Part of a small language model's weights: learned positions.
MLP neurons of a small language model. Each row is named by its layer, matrix (up: input weights) and neuron, and shows model dimensions 224-351. Each number is 500 + 50 x the weight over its row's rms, rounded and kept within 0 to 999. Numbers have three digits each.
After each neuron's rows, "fires on" lists the tokens most often at its 100 highest values on Wikipedia text that the model never trained on. A number after a token or word is its count.

L2.up488:579532451441491500538537461516574496483484507453421498493504567404516501522444526472541517488412342514510523413487490512514531536532545472459533554409466474508412526615509436504509453467411572459414407471516555485530438482571483585479489508463539598474583496453502533540511458531527474501475530572534470429565465597534343432474454498536532593479541488443459507570550535418497518530392
fires on: "uk" 17, " Park" 11, "ure" 11, "ating" 8, "aced" 5

L2.up1066:502557518472506474465438413533509461590466463483521447529563478482553459525579446512455511564447525517553451472456500541513516545437474585443532582474395525478467659571587457490517466425595463510438447529476492492463447456485442420501521483568458486517386547538495442495399560522533523546452477421516481433479535449547518490529542421613500410466452497458407440484475563470544616440491
fires on: " part" 30, "j" 21, " As" 7, "form" 7, " start" 5, "lement" 5

L2.up392:433405463455567510535620553589441436401555548521513552445487483545509477471591520517502445512451445491451523519495505529435522513571445553443509532582474430540492518475553533505458524483461577514505456458505489561519450472542403524593458517644536432553486457400535407485536530489484469494463456521506564485439532556593436511378540496475561541476427482455506440473448415471427500486506
fires on: "US" 15, "orn" 11, " States" 11, " organ" 7, "ks" 7, " called" 6

L2.up545:521565500553545431480563376521653470447443557420478529498426513486585375540479502456484464555476453453501533450401616419516478476464439478611470529494435510516502458518445566502409569465464459413455418480510406513528490528531537570482495579521456530486460481457553528463451463458518464448478448504525531451545558511504437432450470395518526461517487539447439475479533501464559502504488
fires on: " own" 17, " their" 13, "ious" 11, " take" 10, " ret" 7

L2.up107:523526409607521557572556410525579480460567454426443463594531373402511477587507552511437541580452493492479497517517424492490653549534606566504458539488505475520454463463494611475489486562442543474501495492525478489503510472507530526565483497492544413549519476435564492532483548526528420498520424553493479455463469616470514545565495553487552450536522477506537442464412545573597423545450
fires on: " other" 18, " app" 12, "our" 10, " rel" 8, "ridge" 7, " various" 5

L2.up22:533552521488431550477503495377537519512418395479510464651423549503429477469501466475513499526536496454421518482537398515500465472440498466459462552518499435438463518506448460488554472479512476528490481544472587513602444492527485555496438476545478533422523459561446431560519486563518528561464435499486480520464527471560518469510463568535478614481516391416492587441551512450432507465542
fires on: " hand" 18, "osp" 11, " Best" 9, " lost" 8, " qual" 8, "ect" 7

L2.up788:562511565460506486533511460521546498388558599524420528524519449559493529530413305498541521499457481507507528542584556490526558548556505465501519443486480500581487465509507488482416463422504416447481478543616495556579510462488540551488374530558352515487500533474557493493414526457492545446534494494470474490551492515469529579460401525444469403475482534535421434455439483484473479532421
fires on: " game" 14, " World" 9, " kill" 8, " Le" 8, " Europe" 6, "ary" 6

L2.up1285:438470485470417539509420534552575535563412543497428467531520568474527472584520475544545544549386336517466418520485509501538460575647423538500481515532537525482519548473518478494545565495450580465500563436525538431468473444485496503551593439531442479514565440541479509498418508489473497543533572453417526535478453556567453412514506500468395535510496469483521468445549393552459493546424
fires on: "er" 14, " under" 13, " for" 11, " after" 9, "ied" 8, "|---|---|---|---" 6

L2.up1476:470500430584487414467515553488543486497502559518442443507484559395471469470510467525496414456438454514438501464506580442547577437486355469562479499469490520406506518486546473534488496475443613460520522511516523497507488430436451483513412517539583484444467533564449501444490515572574515402485522513469461523401514502511477430504508604531480459520500470500538470547465463506472584593439
fires on: "born" 12, "inning" 11, "arn" 9, " long" 7, "que" 7, " year" 6

L2.up472:420473548527433436517464451529533569470397464492515508608549503437537567574502519532552421512440487568527543481409561438480534509487517435486509504308342509583462504489518524458533405524446432468540517549504490535517517510508603466555537470443468611486501518572447521447522568484494555473479491488454437567503495535586553557531528555500583458506412527500531429553555500549508545515529
fires on: "ance" 30, " stand" 6, "end" 5, "ack" 5, "ove" 5

L2.up1144:503459450419441533506428467593429488575420431484418492486463460541475452425543333497472578553526485488534530520528533548507541459492475485439499475456604477552497397478440445484551492535496467563433449512567554508467463526456517509557581511520456578492556425593490541504512481505581407480453462469468545514524440484522492455520481476546502512532558462425573500518477458527570476493536
fires on: "board" 15, " National" 12, "ural" 10, " organ" 8, "ational" 7, "hem" 7

L2.up651:533460511390530524504448499431581493503491536577448559560522389512551508476565504426507553481447488473532552509496475494539546493376529568484501499459497531503546533512565361513510515464479468531431475402433498567520463543492495518556458561539472573563535478446458422502536554483466501496495549497508459482486486474463483499523490412505415477490489377467519586513559443479477515477519
fires on: "ri" 19, " La" 18, " la" 9, " tri" 9, " Lu" 7, " fin" 7

L2.up939:489519522431585572528530524531509510443381509474453582516508564397503550539448493499489446507409423449425510509477519345540495480529470525405493510484475481485421435452583402565544528486551515506492536436538513553515531485623420489606512460439510581452505414455507522531552483461394513465459509469521446511483427557553582447552471469445526413507510462491524527526469414452537481543539
fires on: "en" 46, " Men" 19, " Women" 10, " were" 9, "ren" 4